Part of a small language model's weights.
Size: 20 layers, width 512, 8 heads of 64, MLP 1792 GELU, vocabulary 32000, 74.1M parameters.
Architecture: no biases in attention or MLP, tied embeddings, ALiBi.
MLP neurons of a small language model. Each row is named by its layer, matrix (down: output weights) and neuron, and shows model dimensions 16-143. Each number is 128 + 24 x the weight over its row's rms, rounded and kept within 0 to 255.
After each neuron's rows, "fires before" lists the tokens most often just after its 100 highest values on Wikipedia text that the model never trained on.

L3.down176 [122 125 119 151 126 128 109 167 105 119  94 137 101 127 159 118 149 115 139 100 166  98 155 101 138 157 164 118 102 194 181 110 149 109 162 131 147 122 102 136 110 114 165 113 145 111 106 122 139  89 138 157 118 128 107 135 138 120 120  92 118 107  82 153 158 126 146 115 138 116  88 134 124 131 171 127 152 119  72 102 124 152 114 104 123 125 120 173 111 141 105 104 139 121  90 117 141 166 108 119 114 146 136 111  96 121  96 114 103 124 161  99 137 138 110 109  97 158  76  86 102 103 121 102 190 150 139 135]
fires before: "S", "|", "==", "\n"

L8.down294 [110 126 110 120 103 122 100 114 165 130 142 133 113 130 144 136 128 155 137 102 130 113 140 108 140 121 105  76 113  91  98 110 117 121 125 106 164 147 138 165 126 123 120 103 159 138 141 121 188 127 119  98 119 117 152 112 152 129 112 116  86 178 101  97 114  97  72 137 135 109 122  91 147 167 183 117 176 123 115 148 103  79 116 122 164 129 109 113 125 137 134 111 138 116 123 114 106 143 137 122 127 105 130  98 115 169 106 187  71 155 149 145 114 146 100 111 104 142 107 126  86 149 156 122  88 149 103  97]
fires before: " in", " to", " as", " on", " with"

L14.down561 [127 139 104 116 136 144 147 108 144 117 137 148 143  98 124 123 157 131 163 131 125 106 137 122 158 131  83 155 130 131 146 129 142  99 142 148 132 137 134 136 142 139 108 118 139 125 133 121 112  98 134 135 139 155 146 131 149 188 114 127 138 125 117 109 152 123  84 101 102 109 127 107 112 147 110 130 122 111 131 118 128 138 107 136 132 133 111  75 159 101  93 135  89 105 131 166 110 119 175 151 110 162 115  96 131 170 110 129 144 163 147 158 140 122 123  77 163 116 165 122 115 135 114 124 132 144 135 117]
fires before: " of"

L3.down1491 [122 138 121  99 129 146 134 109 151 140  85 152 166 121 139 160 149 104 131 133 105 168 127 111 138 150 101 207 168 156 127 120 130  93  98 103 126 130 145 116 132 104 128  84 144 141 140 122 130 138 115 110 134 120 112 115  91  80 120 133 146  90 161 155 162 135 148 101 105  85 130 131 156 124 105 150 136 118 115 120 184  97 134 138 132 166 119  96 135  86 123 118 141 145 138 111  98 114 127 175 117 129 159 133 104 151 154 145 119  91  80 111 105  86  88 151 150 126 163 133 134 151 143 136 126 108 149 158]
fires before: "\n", "-", "it"

L8.down1343 [ 72 162 145  94 145  94 105 134 124 181 101  98 146 152 173 146 114 105 115 114 155 112 133 135 139 129 106  95 155 129 154 137 109 129 144 149 149 115  92 122 139 112 186 113 104 104 150 127 150 120 112 186 131  96 140 113 107 129 136 109 148 111 143 142 107 103 116 111 103 112 151 146 150 110 160 112 117 116 143 111 135 128 124 143 137  88 125 147 140 142 124 124 169 131 174 138 107 124 128 130 141 119  96 181 128 146 105 174 111  75 126 114 123 107 170 121 139 127 146  88 144  98 141 108 152 162 118 142]
fires before: ";", " |"

L3.down1708 [116 151 103 189 131 170 139 118 135 123 152 127 136 141  99 116 161  96 116  94 105 137 129 143 105 103 151 131 103 149 123 127 150 126 124 163 115 114 134 132 143 166 134 137 123 104 142 155 107  66 112 124 156 119 112 158 180 137 128 129 116 119 140  82 114 100 152 145 117 134 121 105 167  89 118 141 129 136 138 170 129  96 141 138 138 106 125 104 136 172 109 110 126 159 197 124 125  93 116 161  63  98 115 111 142  91 103 124 109  94 136 147  92  74 114 133 172 130  99 134 144 137 160 116 116 118 132 126]
fires before: "-", "===", "|", "==", "Species", "="

L14.down1305 [121 120 126 134  96 172 118 145 105 118 123 166 139 153 126  68 175 114 125 105 117 147 156 120 106  95 147  86 122 104 113 151 128 129  98 197 133 139  94 189  91 144 150 127 177 114  92 129 143  90 103 114 141 178 141 148 123  78 155 139 143 105 116 140 150 151 116 113 114 124 136 128 129 111 116 125 108 114 132 187  58 109 158 140 132 120 110  90 119 139  93 109 128 108 152 102 103 119 171 156 153 154  91 165 141  95 101 106 130 159 117 118 100 126 138  99 134 145 157 123  99 159 121 119 154 141 121  88]
fires before: " of", " to"

L8.down1524 [111 141 132 131 137 131 105 119 159 110  93 195 102 145 133 145  79 141 100  90 124 115 111 109  99 137 178  82  85 129  91 176 157 115 170 159 164 105 139 108 124 129 159 152 156 189 114 143 171  81 119 149  92 136 162 109 152 123  96 143 117 103  96 101 105 106 111  97 104 138 149 154 161 131 108 128 116 160 128  92 148  95 121  99  88 104 132 146 138 150 136 119 141 113  90 167 124 120 164 132 156  76 141 105 114 169 125 126  96 164 142 116 107 120 118 118 177 121 140 111 126 111 141 146 121 153 127 162]
fires before: " |", "'", "\n", " ", ")"

L3.down1099 [ 53 144 147 135 132 134 106 151 109 111 119 116 132 142 112 126 162 138 120 117 165 123 143 130 145 122 183 151 145  63 118 132 122  90 108 119 162 125 119 129 163 124 134 136 114 140 133 180 147 116 151 138  99 142 137 146 129 154 127 115  81 117 136 146 133 143  98 106 125 123 128 159 113 133  74 114 122 159  81  87 122 123 129  98 107 179 116 135 132 109 125 104 105 129 101 152 128  77 133 150 116 123 171 119 178 134 148 101 141 135 144 122 124  95 129 141 126 144  79 114 126 148 171 163 135 141  84 144]
fires before: "|", "\n", "|---|", "|---|---|---|", "GBR", "FRA"

L3.down292 [125 128 159 110  95 104  91 123 154 122 166 121 158 125 136 112 144 118 137 150 132 136 134 179 182 109 113 158 140 120 129 147 129 132 137 160 161 154 158 107 116 134 165 112  96 133 105 126 124 116 140 138 113 106  82 133 105  92 150 130 134 142  91 143 153 172 103 148 138 147 152 124 103 105  91 119 145 100 138 154  97 118 153 123 171 128 151 132 131 130 136  71 157 122  61 155 139 142 169 119 107 113 117 135  69 141 149 135  98 157  81 139 158 102 144 150 110 144 172 123 119 113 101 112 130 129 133 105]
fires before: "\n"

L3.down1120 [148 106  68 138 100 157 123 132 131 157 158 139 109  85 158 168  95 127  86 106 111 143 140 120 110 137 130 139 137 103 130 127 115 147 128 131 120 134 125 144 102 122 116 139 110  84 105 109 182 104  83 109  93 156 131  94 156 134 123 168 176 106 154 127 117 119 102 170 134 165 103 113 148 147 138 127 127 107  85 118 102 129 155 167 122 128 121 113 143 142 130  84 147 125 159 103 152 103 121 103 108 131 157 134 141 136 135  93 164 110 115 102 127 130 121 124 125 112 135 109 128 106 109 179 139 109 109 147]
fires before: " |", " 5", " 2", ";"

L3.down1754 [ 99 148 122 100 153  95 133 154 125 142 144 129 114 149 150 127 134 190 118 132 151 124 145 134 154 118 100 116  82 145 117 150 154 118 137 100 165 135  97  57 155 156 145 113 137 108 125 123 135 146 147 137  84 142 138 138  99 129 151 167 144 147  99 183 133 125 202 122 151 159 123 110 100 105 101 157 144 106 104 116 119 149 130 115 132 137 128  93 138 152  99  99 122 125 103 131 109 106 124 157 148 157 169 177 119 106 109 121 143 109 104 150 125 139 157  85 111 112 141 111 100 141  87 141 150 133 149  90]
fires before: "\n", "-", " Yes", "icola", "|"

L3.down815 [127 135 116 127 135 126 112 144 116 132  93 104 144  91 138 114  48 134 115 123 134 141 130 152 127 148 146 148 123 158 134 124 111 133 126  85 119 127 153  89 107  89 107 100 130 121 106 121 126 127 137  79  99 132 109 127 119 104  78 135 139 108 166 137 134 124 149 118 138 126  75 137 147 178  99 125 168 116 114 108 106 138 128 170 163 173 100  92 172 148  79 117 135 100 122 147 143 123 146 136 119 157 103 161  96  92 139 148 157  84 154 127 127  94  93  93 150 144 159 108 126 125 145 150 147 117 146 143]
fires before: "\n"

L3.down788 [108 129 118 129 137 104 118 119 157 154 163 134 135  85 111 136 152 152 153 116 134 140 107 159 147  84 128 109 144  96 125 141 144 116 108 115 115 125 115  93 114 129 161 153 134 122 166 120 118 131 128 131 119 107 149 138 104 148 117 111 134 142 116  85 138 130 144 166 119 124 112  75 118 139 185 120 142 139 119 129 128 136 103  76 111 121  84  98 106 125 157 127 103 102 100 119  97 106 130 119 134 152 129 125  99 104 164 174 152 122 144 113 163 120 161 123 103 118 101  82 133 129 122 119 138 164 151 130]
fires before: "\n", "-"

L3.down1328 [101 116 128 108 118 158 140 172 165 132  73 129 145 139 168 133 137 134 171 149 202 144 174 146 168 135 130  94 161 110 100 136 162 123 110 140 138 108 108 150 179 104 144 161 131 133 143 128 108  67  99 117 107 123  99  97 151 184  81 167 105 139 134 130 138 119 121 132 108 136 178 135 130 106 106 124 142 160 107 151 101 119  71 111 132 148 155 111 109 127  98  94 133  99  69  89 137 123 145 173 169 124 145 104 116 136 104 118 130  72 133 165 114 120 143 129 136 108 125 153 118 122 149  90 152 165 111  90]
fires before: "\n", "N", "|", "E", "W"

L3.down1320 [ 84 151 108 117 145 116 144 199 201 126 138  95  81 160 121 140 123 125 118 161 160 147 103 145 114 125 151  85  99 161 130 141 138 111 130 115 170 113 118 107 108 183 175 107 116 109 109 135  45 169 148 128 121 181 136 132  91 148 129 150 106  97 139 129 172 155 133 136  77 136 128 145 125 141 132 101 119 133 127 116 152 103  80  72 149 163 109 157 114  80 159 130 135 118 137 152  90 149 129 104 149 155 144 129 123 130 104 152 124 123 109 165 151 130 142 113  84 167 107 105 165  90 181 132 123 139 116  76]
fires before: "\n", "-"

L3.down929 [158 102 121 107 107 145 137 158 116 128 122 114 123 104 109 156 127 110 112 105 169 139 121 108  71 132  91 138 138 157  77 111 122 129 126 104 174 137 141 157 129 146 152  85 120 131 134 152  95 125 137 151 154 145 112  99 116 127 141  88 150 118 122 164 137 110 122 138 113  81 138 114 107  92 141 169  83 140 141 182 141 141 123 149 143 166 135 126 115  82 155 114 178 167 131 153 147 128 149 121 115 149 156 132 138 126 150 142 134 172 118 139 158 165  94 131 142 140 125 123 130 103 138  88 102  90 145  78]
fires before: "\n", " de"

L8.down1055 [128 155 140 161 127 152 138 151 106 147 141 136 109 132 170 149 153 173 175 161 142 142 117  89 149 124 146  94 109 130 155 125  97 151 156 189 139 135 112 124 121 128  97 140  97 106 102 107 118 142 134 153 167 117 114 152 127 130 133 153 134 131 115 138 115  97  91 122 113 140 137  95 106 134 135 119 128 186 132 155 123 134 136 185 128 103 127  97 110 138 153 138 144 126 102 110 130  96 128 159 129 151 148 155 141 160 142 102 127 149 127 119  97 122 146 102 131 133 110 137 108  80  99 118 154 105 161  97]
fires before: " to", " of", " with", ","

L3.down1301 [155 119 116  97 151 127 131 117 155 114 138 127 127 118 119 123 107 188 144 128 103 110 131 137 145 134 101 132 105 102 123 101 126 121 103 119 134 127 150 118 107 134 173 106 132 169 120  99 115 125 138 162 125 157 123 123 146 143 133 138 166 175  83 130 136 146 127 110 141 113  85 123 138 120 167 120  95  85  75 126 106 164 141 127 118 169 105 170 116 139 121 115 153 106 128 135 142 126 190 108 118 149 163 170 113 101 170 125 139 133 114 157 132 113 127  80 128 130 112 127 134 127 129 130 146 134 134 158]
fires before: "\n"

L8.down451 [145 139 133 145  98 137 100 153 125 155 169 140 135 109 133 150 117  91 127 112 125 135 120 140 118 130 145 159 127 117 135 107 144 117 111 110 139 163 134 153 107 139 114 110 139 126 142 134 109 162  88 161 160 118 141 163 124 168 152 117 113 122 138 124 114 126 108  94 111 131 145 146 145 119 128 128 128 101 100 125 110 107 137 149 132 134 155 143 144 133 113 124 131 160 160  92 140 126  97 142  98 132 100  58 135 139 118 120 106 154 108 102 109 176 147 142 121 139  85 117 154 140 143 141 149 116 189  97]
fires before: "==", "===", "•", "-", " the"

L3.down572 [145 120 178 112 120 132 103 132 114 125 122 130 121 114 134 118 154 103 112 100 134 117 114 138  78 126 147 161 121 153 162 125 135 132 126 138 134 140 126 138 122 159  69 135 155 110 132 154 106 122  93 138 140 137 128 140 113 111 147 128 164 104 130  87 151 103 156 106  97  89 134 111 147  88  76 133 145 133 160 137 112 143 119 129 148  70 165 159 153 136 149  58 115 126 155 142 137 141 131 169 117 145 149 108 158 176 143 125  96 136 115 127 109 134 120 148 139 142 109 134 131 106 102 107 105 127 162  91]
fires before: "==", "The", "===", "In"

L3.down1104 [106 108 110 114 131 145 128  88 156 159 156 168 170 145 154 161 120 117 121 155 141 113 134 169 102 153 139 122 146 127 106 169  88 151 102 126 121 148 129 178 157 147 144 162  98 165 138 131 181 123 105 126  92 130 102 134 159 145 107 156 103 139 117 123 124 111 136 106 138 123 174 129 137 149 111 148 159 148 136 138 159 105 135 129 116 104 136 165 127 144 141 110 131 113 103  91 119 150 147 130 176 117  89 123 131 155 127  75 121 129 156 143  89 155 138 162 176 143 159 161  93 154  79 166 145 109 112 143]
fires before: "\n", "|", "-"

L3.down356 [ 90  82 127  98 105 126 149 150 121  95 141 106 132 137 184 121  94 116 146 146 130  99  94 111 139 106 129 146 123 129 144 161  84 141 132  95 130  76 132 132 129 128 123 113 136 124 119 138 126 124 168 120 135 110 118 130 107 153 142 143 109 133 118  74  96 119  68 153  81 133 177 107 106 148 147  96 161  91 141  76 112 148 178 111 114 145 148 132 127 139  99 142 137 127 132 118 156 111 166  97 142 140 174 161 136  86 135 172 146 131 163 133  91 130 138 134  73 142 149 105 127 104 136 155  80 108 135 125]
fires before: "\n", " the", ",", ":"

L3.down1331 [122 117 122 116 123 136 116 107 172 120 155  91 128 130 128 170 142 115 179 133 130 141 130 138 145 117 147  94 132  97 104 167 127 209 141  88 135 135 124 124 141 104 145 136 102 141 123 138 140 136 132 164 127 120  93 145  91  92 101 134  62 164 144 104 123 156 122 152 121 121 151 117 131 130 132 120 154 131 142  75 190 105 153 110 139 185 145 116 165  92 143 162 101  71 115 129 103 126 135 102 107 113 125 115 155 137 149 117  92 161 110 119 112 135 113 107 133 168 110 122  85 123 151 105 117 110 154 177]
fires before: "\n", "|", " a", ":"

L3.down54 [125 147 177  88 148  84 102 131 164 111  87 126 140  80 133 121 120 121 102 164 116 155 135 120 112 160 124 141 161 147 104 119 159 123 119 112 137 127 161 120 129  84 116 120 100 157 118 106 114 152  98 129 150 113 120 109 147  91 146 133 184 119 111 139 127 171 140 133 130 127 112 144 138  80 134 151 154 102 133 170 136  95 119 129 156 107 137 133 121 123 131 139 176 135 112 159 117 142 128 129 131 103 148  98 119 156 160 112 128 148 106 131 144 121 109 103 118 130 160 111 148 172 135 112 153 117 131 153]
fires before: "\n", "-", "|"

L3.down363 [113 120 145  51 110 127  66 137 127 143 139 128 119  89 128 166 133 132 142 136 123 140 144 135  79 121 118 125 110 116 134 121  96 112 138 128 118 101 141 141 146 121 143 111 117 127  98 125  53  99 149 123 144 181 101 103 167 148 123 102 155 124 106 143 121 118 149 109  95 123  95  82 165 152 110 142 123 163 158 170 172 142  99 119 111 146 106 176  91 118  89 122 164 118 140 178 120 146 152 121 127 104 137 107 137 124 123 103 102  95 119 168 131 172 140 127 125  89 131  98 152 108 122 113  93 147 139 101]
fires before: "\n", "==", " the", " Tour", "The", " Art"

L8.down408 [147 138  94  97 149 133 133 139 107  95  72 177 150 122 132 116 135 153 135 124 188 100 152 124 119 109 121 157 124 148 132 143 147  94 151 116 107 124 117 165 158 123 165  67 126 131 116 104 122 123 152 121  97 108 163 133 111 142 135 138 102 147 178 125 141 131  98 132 147 123 129 104 107 166 113  96  91 128 136 128  81 106 142 108 135 126 167 114 121  98 157 144 103  74 124 166  83 131 133 143 133 118 117 139 123 135 151 108 132 171 179 116 177 129 112 130  99 130 109 125 158 115 158 122 148  98 130 115]
fires before: "s", " the"

L8.down1497 [ 94  57 143 151  91 113 149  88 117 112 141 127 140  84 151 117 166 104 158  94  97 144 155 161 120 141 159 130 107 129 134  95 111 133 128 183 139 126 140 137 138 107 142 119 114 114 112  82 157 136 103 128 101 164 112 148 143 120 115 168  90 166 140 130 151 174 142 143 113 106 124 126 125 160 139  77 136 108 123 129 130 150 139 117 135 120 124 104 103 128 123  84 147 145 103 153 127 129 131 127 130 132 121 143 147  83 137 155 119 144 106 141 106  81 120 108 160 159  89  78 105 132 138 136 114 141 124 142]
fires before: " |", ":"

L8.down1558 [127  77 154 121 128 105 159 139 156 151 144  88 125 123 135  90  92 117 155 129 134 138 127 135 134 100 145 170  88 127  82 145 106 151 148 176  86 134 141 129 139 147 118 119 130 136 133 146  90 102 139 134 110 108 135 127 123 152 148 166  95 140 172 121 117 125 115 107  97 114 124  70 132 153 109 177 118 112 127 146 123 118 142 157  82 106 153 118 140 109 123 131  87 120 132 133 103 127 111 124 117 140 153 128 165 160 115 107 156 142 184 153 129 156 145 128 145 145  88 104 146 121 115 166 123 131 111 119]
fires before: "s", "t", " Fame"

L14.down7 [118 113 150 147 115  87 104 114 138 118 138 140 145 108 143 160 108 156 132 114  86 140 168 127 141 130 157 139 124 143 100 105 143 120 160 165 133 126 138 101 166 160 145 136 144  85 148 148 138 117 103 127 154  87 147 123 122 114 111  72 106  87  98 126 119 132 127 141 126 161 101 124 128  94 112 141  86 102 147 153 171  96 130 161 116 136 131 181 116  96 143 106 124 128 102 141 155 134 103 107 124  89 108 146 106 146 131  85 146 122 115 146 116 142 138 133 149  79 185 137 121 135 162 163 135 132 186 115]
fires before: " to", " by", " for"

L8.down993 [116 112 140 125 131 130 145 149  98 188 122 119 122 114 112 140 102 150 131 117 139 113 155 129  94 106 139  83 130 177 181 122 130 118 169  99 112 104 128 119 170 128 124 106 138 102 161 166 102 109 163 129 137 154 130 129 171 144 137 156 135  75 124 160 133 123  81 139 158 150 153 138 114 123 135 114 151  91 161 117 102 124 131 144  96 146 132 102 150 134 136  94 148 141 128 120 121 114 140 135 103 143 109 187 160 155  85 148 134 131 148 101  84  98 111 127 115  97 132 142 150 101 154  94 127 132 119 134]
fires before: " |", ":", ";", "th"

L3.down1198 [133 145 139  98 131 111 115  78 110 108 114 134 151  87 126 106 123 158 106 114 139 134 110 161 154 139 102 148 171 142 128 123  84 168 102  87 131 112 155 131 139 132  87 152 110 113 121 141 122 162  95 133  79  93  98 136 119 102 159 138 110 126  84 123 115 157 126 148 152 170 130  85 125 145 129 128  91 118 103 127 118 136 117 125 103 128 158 149 131 126 120 124  96 103 100 114 148  99 180 106 174 147 137 149 136 117 125 147 104 123 127 142 117 110 129 141 193 142 101 134 132 165 121 130 135  96 165 154]
fires before: "\n", " Digital"

L14.down966 [125 156 160 138 128 114 132 133 124 149 109 137  87 101 156 127  95 102 183 127 105 124 139 152  78 161  91 117  85 109 150  77 147 157 167 177  79  99 121 143 122 128 134 160 145 123 148 127 129 109  68 144 150 116 164 133 135 153 150  83 104 142 141 118 116  83 101 124 125 119 114 134 106 164  95 124  80  99 104 134 117 154 113  86 163 107 118 158 125 159 106 163  98 128  83 132 151 114 107 105 164 116 109 161 123 101 136  97 129 122 127  85 105 131 117 146 127 134 152 114 149 183 143 133 127 111 107 100]
fires before: " to", " of", " a", " from", " part", " with"

L8.down604 [117 112 148 135 109 129 152 112 157 123 102 132 159  89 130 137  98 144 126 113 144 144 125 178 109 130 142 127 128 122 117 121  81 131 175 141 113  89 140 109  88 102 105 164 105 116 120  88 111 105 166 114 133 130 148 112 105 134 114 174  99 152 129 150 112 119 126 134 153  96 163 105 132 149 143 180 144 110 106  81 169 129 138 131 111 140 130 107 104 150 140 139 139 111 120 118 137 121 147  92 106 106 146 137 125 112 111  99 140 160 104 146 158 165 142 154 119 123 149 123 139  87 135 145  90 148 115  88]
fires before: "s", "t", " a", " the"

L14.down955 [117 121 107 113 100 140  99 136 137 104 143 154 125 154 153 136 136  92 126 124  53 126 149 143 104 124 123 137 126 130 141 132 118 122 114 106 143 127 142 121 117 143 133 135  99 110 130 125 121  98 110 127 153 155 129 120 103  90 161 102 117 119 139 150 105 170 105 117 126 137 122 128  99  92 157 156  99 114 156 130 131 106 102 145 134 146 141 152 125 140 132 133 110 133 115 121 111 151 156 135 107 118 119 195 132 119 161 105 140 114 142 133 119 139 109 118 100 141 135 158 140 119 126  59 114 105 102 113]
fires before: " of"

L3.down46 [115 105 109 126 101 135 139 100 143 127 125 138 126 116 141 144 168 152 137 105 134 131 125 145 141 120  95 125 116 130 121 143  72 136  78  82 111 134 174 116 153 152 107  95 127 119  99 112 174 150 135 120 125 121  93 142 133 107 130 128 109 148 176 143 173 108 134 134 108 115 160 149 115 116 134 135 109  96  68 139 130 131 103  80  80 130 164 140 103 141 138 169 131 125 110 102 135 141 106 149 126 147 122 109 134 168 145 115 102 124 116 107 138 137 136 130 145 119 146 138 124 129 159 143  91 128 130 156]
fires before: " |", "\n"

L14.down248 [ 91 100 116 155 135 134 129 114  91 169 116 133 130 143 125 125 153  81 133 119 127  99  93 123  97 117 155 154 137 151 171  74 109 123 130 139 110 148  99 104 123 162 174 157 145 141 153 111 152 134 114 143 129 122 154 144 139 110 101 161 118 144 113 103 110 123 170 167  92  91 127 162 136 113 147 115 143 117 116 163 167 114 116 103 122 108 122 150 149 163 101 130 188 117 110 110 133  89 136 160 169 132 118 163 119 127 118  97  74 153 181 120 125 105 132 138 130  67 173 109 107 132 154 144  81 167 105 155]
fires before: " |", " to", "$"

L3.down165 [131 160 157 113 115 127  99 145 145 116 115 119 115 114 130 165 140  92 146 119  82 130 102 113 134 111 119 145 151 122 113 158 104 166 129 137  94 136 156 135 142 125 122 111  84 112 129 116 133 105 126 134 124 147 145 140 115  72 165 130 115  91 110 118 137 107 147 133 147 117 134  88 164 139 111 162 134 140 151 118 165 134 161 145 183 143 154 108 117 124 156 134 124  76 142 136 117 100 149 115 127 112 147 114 108 139 136 156 137  99 140 133 141 132 101 155 126 129 105 101 119 174 117 146 127 101 144 174]
fires before: "\n", "-"

L8.down1536 [122 109 158 134 153 112 137 106 115 119 125 128 129 149 122  95 133  73 118  98 166 101 120 165 143 125 138 148 135 158  56 152 135 113 116 134 136 129 136 132 150 111 127 112 108 133 105 150  94 128 128 108 159 146 106 157 180 112 163 116 112 121 165 173 139 139 131 138 102 169 138 135  89 106 129 116 121 153 152 101 133 142 179 135 156 160 123 134 124 156 119 142 112 157 118 145  99 157  98 146 121  83 147 117 170 135 117 128 124 107 160 139 123 155 122 138 145 122 112 148 142 113 104 168 141 123 121 154]
fires before: "s", " it"

L3.down833 [170 101 117 130 168  91 128 124 118 103 130 130 177 133 121 130 109  94 109 111  98 107 120 123 132 147 135 137 117 119 100 132 122 121  99 139 126 133  96  90 160 122 120 155 130 137 154 102 113 117 147 121 149 131 164 140  80 108 147 130 139 172 157 125 122 124 140 147 137 113 155 163 126 159 106 126 113 134 134 175 112 117 129 139 159 150 175 123 159 135 160 141 190  95 101 143 142 113  90 140 106 147 152 103 133 126  88 164 133 107 138 120  99 138  96 141 151 144 114  95 134 103 118 113 139 127 107 137]
fires before: "\n", " C", " T", ";"

L3.down1509 [133  79 124 133 115 109  98 152 149 138 127 118 106 134 112 140 137 139 147 139 157 143 136 118 152 145 137 183  96 134 126 162 142  69 112 122 119 134  92 123 158 163 146  84 114 146 107 112 147 112 120 130 135 146  97 149 112 105 134  90 133 115 115 141 125 136 136 144  93 141  98 110 153 156  84 144 160 118 115  88 113 137  52 145 168 122 116 125 159 163 113 112 145 154  83 134 143 123 149  98 127 129 111 105 124 132 174 133 143 117 140 119 113 152 115 107 121 127 107 147 107 132 106 125 122 113 158  89]
fires before: "\n", "-"

L8.down1175 [121 103 114 142 157 134 134 129 137 159 166  92 142 129 127 117 145 106 108  82 147 162 110  86 115 107 129 166 108 119 179 117 131 146 129 123  98 153 114 152 123  93 129 111 126 124 137 115 127 124 138  88 126 136 104 123 169  95 119 141 126 134 163 136 109 126 101 156 138  93 119 137 128 117 104 113 159 119 134 139 128 155 110 120 147 121 186 116 119 152 105  75 136 184 154 107 111 124 134 131 104 120 116  87 157 122 120 131 106 160 139 100 181 109 154 139 131 113 107 119  91  78 114  80 130 121 179 177]
fires before: " MF", " DF", " FW", " 3", " 5", " |"

L3.down866 [157 114 113 133 106 171 116  62 127 148 115  79 172 116 131 127 126 106 118  95 106 119 130  89 153 151 134 174 163 112 136 118 155 157  99 190  99 146 107 148 129 105 124 183 126 138 148 100 142 127 127 132 175 102 126 151 136 118 106 107 167 164 109 127 133  88 143 123 105 121 104 120 165  92 131 130 144 127 111 139 137 149 146 150 106 151 131 139 167 132 127 113 137 148 128 116 129 120 138 152  61 111  92 122 152 125 134 129 146 112 143 133  95 155 123 106 156 118 109 132 106 155 114 110 111  84 148 109]
fires before: "=", "==", "==="

L3.down530 [111 151 150 106 167 109  82 139 156 126 115 104 162 109 153 122 136 104 163 175 132 117  93 148 172 116 132  92 133 115 131 104 139 102 118  94 109  96 115 116 129 165 133 120 131 174 131 137 148 173  79 120 165 141 149 156 132 135 105 136 132 105 103 172 140 122 109 132 139 138 149 132 126 152 126 122 137  81 167 137 120 116 128 102 154 104 102 107 111 132 100 134  90 133 115 154 130 115 119 132 146 112 155 112  88 137 161 125 146 129 173 118 103 111 102 180 113  85 161 101 118 138 106 132 123 131 100 134]
fires before: "\n", "-"

L14.down1396 [148 141 130 111 158 151 151 124 140 165  99 137  99 117 151 116 129 150  99 123 116 128 126 116  74 130 105 111 111 136 162 137 119 159 168 102 135 153 151 123 120 140 131 150  77 117 141 166 132 153 132 123 119 161 117 140 105 113 123  95 100 141  90 124 130 104  94 106 116 137 152 132 150 166 155 123 125 103 114 160 116 102 136 126 148 151 134 128 149 151  89 152 133 146 110 105 164  87 189 170 136 147 113 141 126 115 122 179 119 160 141 136 152 136 128 124 111 137 135 129 149 118 136 131  96 196 103  97]
fires before: ".", " of", " and", ",", " in", " on"

L8.down662 [130  93 114 130 124 142 108 163 143 107  93 113  72 122 134 124 106 102 158 118 140 129 116 152 124 135 108  90 145 116 155 107 109 139 133  95 121 146 102 119 119 158 124 170  82 148 129 164 160 122 143 114 123  88 139 116  89 120 114 115 163 132 133 100 132 125 134 111 131 134 135 140 165 126 166 135 127 116 136 105 120 173  89 145 103 110 135 135 167 124 145 152 124 111 128 117 108 127 125 138 130 116 152 114 130 101 147 118 155 156 171 142 148  85 166  96 137 116  98 105 132 120 149 104 142 135 147  79]
fires before: " to", " in", ",", " life"

L3.down1366 [140 103 132 160 131 135  99  64 117 124  91 137 140 141 151  81 162  95 153 100 127 130 117 153 135 150 141 126 118 159  80 135 125 153 102 147 129 130 114 160 138 108 153 154 128 138 102 160 100 120 100 137 146 114 134 141 139 118 110 113 114 133 137 109 107  62 133 108 141 125 152 101 163 130 100 102 110  91 151 115 137 146 128 151 127  99 147  94 123 123  91 144 190 146 131 129 148 119 122 137  70 135 141 102 140  98 149 126 147 125  85 187 131 138  90 110 164 119 123 134 126 144  91 114 194 146 131 147]
fires before: "===", "=", "==", "|"